{"head_dim": 64, "vocab_size": 3233, "norm_eps": 1e-05, "qk_norm": true, "bias": "all", "init_std_o": 0.0382, "init_std_up": 0.0341, "optimizer": "muon", "lr_mult_o": 2.0, "beta1": 0.93, "grad_clip": 1.0, "warmup_steps": 38, "final_lr_fraction": 0.1, "doc_mask": true, "train_tokens": 245400000}
MLP neurons of a small language model. Each row is named by its layer, matrix (up: input weights; down: output weights) and neuron, and shows model dimensions 0-159. Each number is 128 + 24 x the weight over its row's rms, rounded and kept within 0 to 255. Numbers have three digits each.
After each neuron's rows, "fires after" lists the tokens most often just before its 100 highest values on Wikipedia text that the model never trained on; "fires before" lists the tokens most often just after its 100 highest values on Wikipedia text that the model never trained on.

L12.up342:119130107087172144174118094158118173127154138108136127153174106104105119120124108135109100095161065123145163131110107120140174139134120132132130149144108144125141103153134099151154094100083100100164128129160142170153121126128147159129119114134094113114135085109128126147119159115121095155097108123147138145159128123099123175122139095138120163124130104123111106133132093064164136154135160093165122129093143154108133129129120109149135129115129108163082130111162139145083179164087151
L12.down342:154095192159099134110129100104139137141114151148134074149113081125132126126149100115123154176116138091156070125128125137105099117107180115122121108112151119130134132085109137090096169118149140137116099166119152139125131159163114141137161129102120111114178120126113082107120157166119120113136116109080104122130116138150141119098122178149127112114146141155134131139150131142094112135109144104144146126162158078138080119145162130107161118137147145115179112157148143134124161066093123
fires after: " |", "8", "N", " B", "|", ";"
fires before: "8", "7", "9", "N", "US", "6"

L10.up489:136076151097143104124103137108137095103110119168121156103117078148090106084125126163195068153089129125141157131140126135148149152120132084145128106113135109128149146090154144133165072135104110112113174099131114140173099150116120104088122122128106123139136152118135056129123127132152120122139138135181122164160125129155122137145119134124111115183153194164118123119119144117128093122171168116111146113143156140134119138136131112108123149140141130128163148146123106118150117090104132
L10.down489:135112111154108127085098130093139162155160111152215135149136112134112150071107134128130115151132157089155118140152097121084120158095151122093120148150098116156146126146128131115129129103151119150156132130125109138082117115140139070101115095144114128094125132124152143137145110162139140160113115166096140167166110136122116140095125111132154121127120104153141087159114111095154106138129103118155107119086106140156092182129141132108136114086089184116149156132164140165117117129097143
fires after: "2", "7", "–", "1"
fires before: "1", "0", "2", "8", "9"

L5.up437:141108126146142134124149087122119164162143098117149111171177077166110128079131124136123148098130118117103187131153132145138086126135134092176180137126146150159123168145117126120137145137101135116122148156087085106141151123150129115154148110125110088146136146126151129108118143083090116135128143180112130152135102100110116112136151111139108108110130134084140116099114085121136111146111114100101132086197118153115109187133179142165110091140161115134171129129145129138122128109109131
L5.down437:134151134117131134144098123140117148166092100154105134101195122099140122135114108120116116125107141120132101102165090150108109166071103153101111133097131170150134128141141153122113109134121186145159137111115101134161166125136119146143095095118104134112132162153104092144113104114146122123083055137122127144144112206137135124130150131145131106148171103093099173147140102119137141160131123165158149152125152139116122128144092110164141165153136116103145092099109098156111127103124101
fires after: " ", "–"
fires before: "0", "9", "8", "7"

L6.up369:134124161129122089096086121103127155128132142137133153152140128141114148102122123164120108145154146125131143135130128114139112080079114094162158163143150113087096110168148139151151117088156095122137161151118142106132169145148122101134143121139136157054125158141155126168179153141116138144159111103146089130123083139118139125140132074115130143125125156153087082159139090089120132139153117107132115145119097083070112105093136131116145145161095165134155132124114120115108130095160161
L6.down369:118122085099114144124098142139128161147142116125128140140118145129146136126152130092127130133152114097160142109127158132191130085126095100141123138143149136103176128086086105117117098144115135138115143103114124132132162162137138129148121106165144066088066175130151160167158148120112153153161093131168130124062098140117120099105118177109133134119159109105105126117164096097138106131157156118164106143121098118132077128155135181124146124132145108112129132100145132149125115100130178
fires after: " ", " |", " a"
fires before: " |", ".", "ier"

L10.up347:104109134131190103122117149139132120116096130107165109092129138130122070138156111172102170109141104140131124105107137145111140182130125100122085120130146097153101106096117157181096144124115081142121100148138149110111168127126127127166084109153135151092093161157114155135166096119144137138129099137089130133165144121173079120146132142176123100139152138111128110111169129148144113167091121151091115112133134117186088142129104149138128127116142084144138160143112127127167139119132140
L10.down347:148119152153139146112108125114120092139098136154128112130135147147108106110149128109124139147116116106097170079149144121136124151162170134146173146086111118133133136075098115137098121094076101161162144148090149129145143092108157127165166137154095142167136157153121127159141132141124153141136112101103109129124130113152144160117057117151111109100115149152123110138162089163077133152132063136135140150112122116092133128066133138122087129124116126097115138121166127181113120123137163
fires after: "0", "9", " ag"
fires before: "0", "9", " ==", "8", "7", " ==="

L9.up24:154114149158107144181139134104165139101102102162129087140143083108131137133129068124124092129148105131061139143095156122107119154111105157137153109141131125117148159119174118123152089078139104132112112102143134100156160133125165118125111113145186079143125149117137098086136117113119118133122167141161140107108148138185095137168132137126126121116153138143131124138100141162143152142081088124123117158124127119112091138146148134104142106156099101127128117114167076143082142145124100
L9.down24:129126150113088118102138156095182122121078119101118097087129097148125152148136108095091147133116106113143130119091137121138105131123106144097166156149129093103109147133126129126161126110150151100122136132133110127077134167122098128114141132175156157162091136156124130117166164140141158167138154124113127125103150086132164127134091128159170162116106091132144104119136117092132178123184123088148157161146136131135155095130109172119093127097175095128116136153125093138098106113166130
fires after: " ", " in", "–", " ph", " |", " ("
fires before: "9", " "

L10.up385:152128148081126121105156139137109098097102133125159093135123119143150109111100126100102159200138136084124172152104150126094167152136133103135117151130154127136105150138158142115111105116167123163136156119164135110139131139091110122107142109122153138146138104102121121155103120113100117094156119141140165066116120162114096131106130133159173103135155150134131124148116164143143114153056144145142132111155178066103135099072117133078109120154157153135139144121129102106117107127112135
L10.down385:154113120104143130069153084142147106116159083099125098129153127117168140148092127102145122122129159123089178150156123146086139134114162149140135144101101133138130123132167148117159146105131097122112109170122149114106079126145123156146149142145190161104112111104093160156127129135138105105122114162127126138128113159138108131137140141109126143115102105122141150151126119111143117162098095145130123144078170079136136155122127117125145073132039163155118168146136130101127136102100142
fires after: "2", " the", " c"
fires before: "0", "1", "em", "oung", "2"

L8.up65:142119134107109137094157147126076123111130095108145137123159159090086126137128153118173147142161133131135106091116152148083125151138123140176130114118091127141172142094130165132108141111127095133115106145140152119130147062186114165112074123132088142163142141107140139114138102127097122157093123137109115136156170142146120176103114166124135114112094122151127144121112140140107095105135116135049183150130128151103139157103134123159153081131125144114114139144129156134161157110108116
L8.down65:122131164131092123130124089110129098160109149086118128156110148124115127129126152118088152123094131111172127085127131127140153149107178122150145150128166076128149159116094121150161140082134126120103136147169130129136140082110108127106103111141146130129158143141128118126121160133145110111101126119138147074136188136157168146109132134098102146148160137135141143140140157110112154159145093119130146189127113175133104140081111134121121099091150127087142117124094069135091156129063151
fires after: "1", "5", "2", "0", "7", "6"
fires before: "0", "5", "6", "7", "4"

L8.up482:130141144143104110105120119148171134162134129119083169139115143153099122143110115139120132109120194107081157140107163125128134081146143106125153164120122132124129107105107128130117153110131085109145091150131153154192138123064142109106133102109135088158108101140145090123143100106117103099115152108138088123112137120133098134115122127140131144093123164136142097145161137129108103162101134165110153119165121155123165144140212116096133141104088107150152101168140135101115164112115104
L8.down482:109146135108118138145109136124097134098147072137093119150157122121125146113123131138125141125096138092152130154178189107108102112140165118129130114111135136078171132104176154145100169116170129098115114102140130142178152126103138122084144118138148091100084127115121120115158118107143158134137129080127146111098142140142134125112181181153134104152135152122131126106131128107113118141138126085115127159095138142100150136079126125122091148157183147162160107093081138108134151145082145
fires after: "1", "2"
fires before: "9", "8", "7", "3", "2", "0"

L10.up180:141114164155086092120130110119093162101137108150115169107106142088103106126102087107142115108138160134146162156138095107069165129179107118171150129144098128122122128205129131142111136117088093120133139167151133135143117122140128177066110103114129133133127137140126118128120116098154112134132113135130175135107136106168091120114093087170111127131174123126122127145134145150147122146138100130127125118133145164132142131161077132133169163122155122166130147109121101101165094118107093
L10.down180:167136103116165109154127146105119135128133122088116138144131153159155151127141146136064169092118108109120100159091102136132106141105168162141081155117137116147133137112105067110136118175066130131109157150148146132137155121101123088147139159140080121114127181119142146107139123151140141136127146134137097122138100152149105153095121092082162127108123109141161078129089140142118133132108140133124143157132093149131111166125109093122143129086085109105160155145136159137190130130123140
fires after: "1", "0", "5", "3", "7"
fires before: "1", "0", "5", "3", "2", "4"

L9.up126:132113109088116132125136148097111088142142109134153124113175092144130124115141129160164135130159133099125139111131158107171113128141099105143112131122134095089124110098158122109108116173153120099144111131149139141142148110143163184104128103118142083152160090128176102147133107095118152074147102162127143127168107101093114111152164171157166134126138133128091103160110142117168132099190120139119154128100153148131115094112130146129102141170106147150124080075130166131112102146132132
L9.down126:177174122101121122123105112073081129123127139125126148102144149123145101084127112130106143066132133112120127153116140128123172143127118113137143149099146189117120133090146125135139124148096105125132165091096141088122111141151179165117180123083112140093101124138113115088115097160111150172111137153132116112168120140129142144165112091162119109124113176162139109099124127140128142113104114166158124087129148108141108111154147162128119143133113176166104109147079122103145148153140140
fires after: "2", "3", "0", "1"
fires before: " ", "1", "2", "0"

L12.up290:138124149153171141143150136136143116114115132111131152115125116134130117067076114106132149124083140124177095144170122174162131125106134136132188121154124066121115153150142143140089121108140125179153137128123092093077118134124113124156146119108163116122133153140150178119129144103142137084129116144155130119126134109105098099113114131111161144111100134092120117112106135099117092182130166114139098110121141083181154120110159154100103150097106084135152093160120113131143141155137154
L12.down290:130160056085120137100139181126086140116165120103150104104139151122151134123128144130133138158142121104133094161140108156136145148107173104145045100096106098149143081122082158114144126124107140149150132120111125152141136135101105137090083112148108119128124129117116112129136101132134133134150176146104149133186144132134124114156099141167128127154089129144134105067125146166111138150144184132154167123111149147108116081130150091123113134115101140103129156140145110145146116121136112
fires after: " ", " m", "9", "0", "–"
fires before: "0", "6", "5", "age", "r", "er"

L12.up34:116111127115144129079159130147105154139111132088163179113120153093133108132129115100106117166157152126119127115150098107148164167127105132132142168129112113110119126132123120138109136093117090136129129164139118128130082107130140147094134142176180105047067132190123078124138141142134137106178130121134142138161120125149133123114107111143138083113121121151141145115130119131129149096093118082175186121141113170140143125108115150129129103124125132121125121132089102164144150124190123
L12.down34:140068121083132107156096100137157117134157078120135139149133146122118157121163112137128151135127156121122102094115155133105141151124124147140097155061116166133130111121151174114123135129137102107092130103128137097129185106094141135111128118137110069152165119088140121200139133119154117163136158116144126128120138169111124075115114142140135131153167127132154139134105126134150142153117124132068137099144130085108177114125103095137112160109124161113104169114140149152144081109138145
fires after: " ", "1", "–", "2", "0"
fires before: " |", ",", "–", "3"

L10.up392:098100127129124129148120112135147114163122156151130126107102141134167088138154131104144145094135140155120097090138150099120100127153132061132109137112160142169156108155116134142147101137080146175106100112116107092143106183120108080146122129126159133115138168139193148147114140096094120153134144090150138173137167141091074138165132120135135128117122146116128082122114095122138107147132107113175138106114082148130133123133130107146151072094147168153123122135171110115109115130113115
L10.down392:111149161179153064109122130120107119156136092135119121093080118141125095175122084110100189200127128153129141121158156132149121117158126112128162145150109105121130114142159124150108161133128122138130110159127093158128110142125131120149150127149131130120171139152168133105084082165119089080085121100139113090119106091152116160114131128139114102148159147150141120150148099154098123114111129177138088113121163105130107165149137106103108125134142089114113110147153119129128096131142141
fires after: "9", "0", "8", "6"
fires before: "4", "1", "7", "2", "6"

L5.up256:166102112096125109114132136133148106126069122112111143181148111130167114124107097090148142135137155132130119172118129112132110117137145159114087121110120122145153138090102151130154120052139156141133164158129102157090120159104120131154112082133152168113112166112130159120160137168146135133141156130148133078117134160138161102160138116113139132103128064114140120114128099120130115140071160130113100099141077135111140083146115114167154117133123115153093127121141138147176111093150108
L5.down256:085133137091130162128092157166103114128133131127128122080154107112097122106157081122120129153152080114134115112169140147142137061139122072128154121106102097126139106143092132088127143076145151145155139132135131149113113100119121105096130158165113102102154117134152145164149134147099125156149093154112178132109118134124152145134113154165090145142096120072148133141138153122116153116132152090150151134093140116140103140108123159139113142132131153203140162132162141129134110158091139
fires after: ",", "0", "ach", "5", "9", "7"
fires before: "0", " |", "et", "7", "9", "4"

L8.up332:141083149156092130108107161107142141121104145117118144149148125160155095122164115143118125107158137062112102118131131150148080142133134120156131119087150150136174149078126118099140151135095132142128134134166126132142147128122088125155172114124062137134151150108171069137176127150181127135115147136176159144151093168090118153132079141106148110102098124139117123120120106114111090103123117125140161141129153103119150102157162097095114098150117141149142093147145112108124131114149122
L8.down332:108111093158111151126154118125092142177111128123150185152107138161150139122157142101150137122117148112134116165137118113153111125129111100125102088180124084172149155133139140117125087105190119164110158163103082105093142117106098086122079153130096125156111168092147151145104105144105140149134126174092114126120126112119102113142107129146114197130152122133134100104129102097097114151140105120166123155156091147159133141118125141135097116087122131111151162138136122150132151111117121
fires after: "2", " ", " sy", " ev", " inf"
fires before: "1", "2", "0", "b"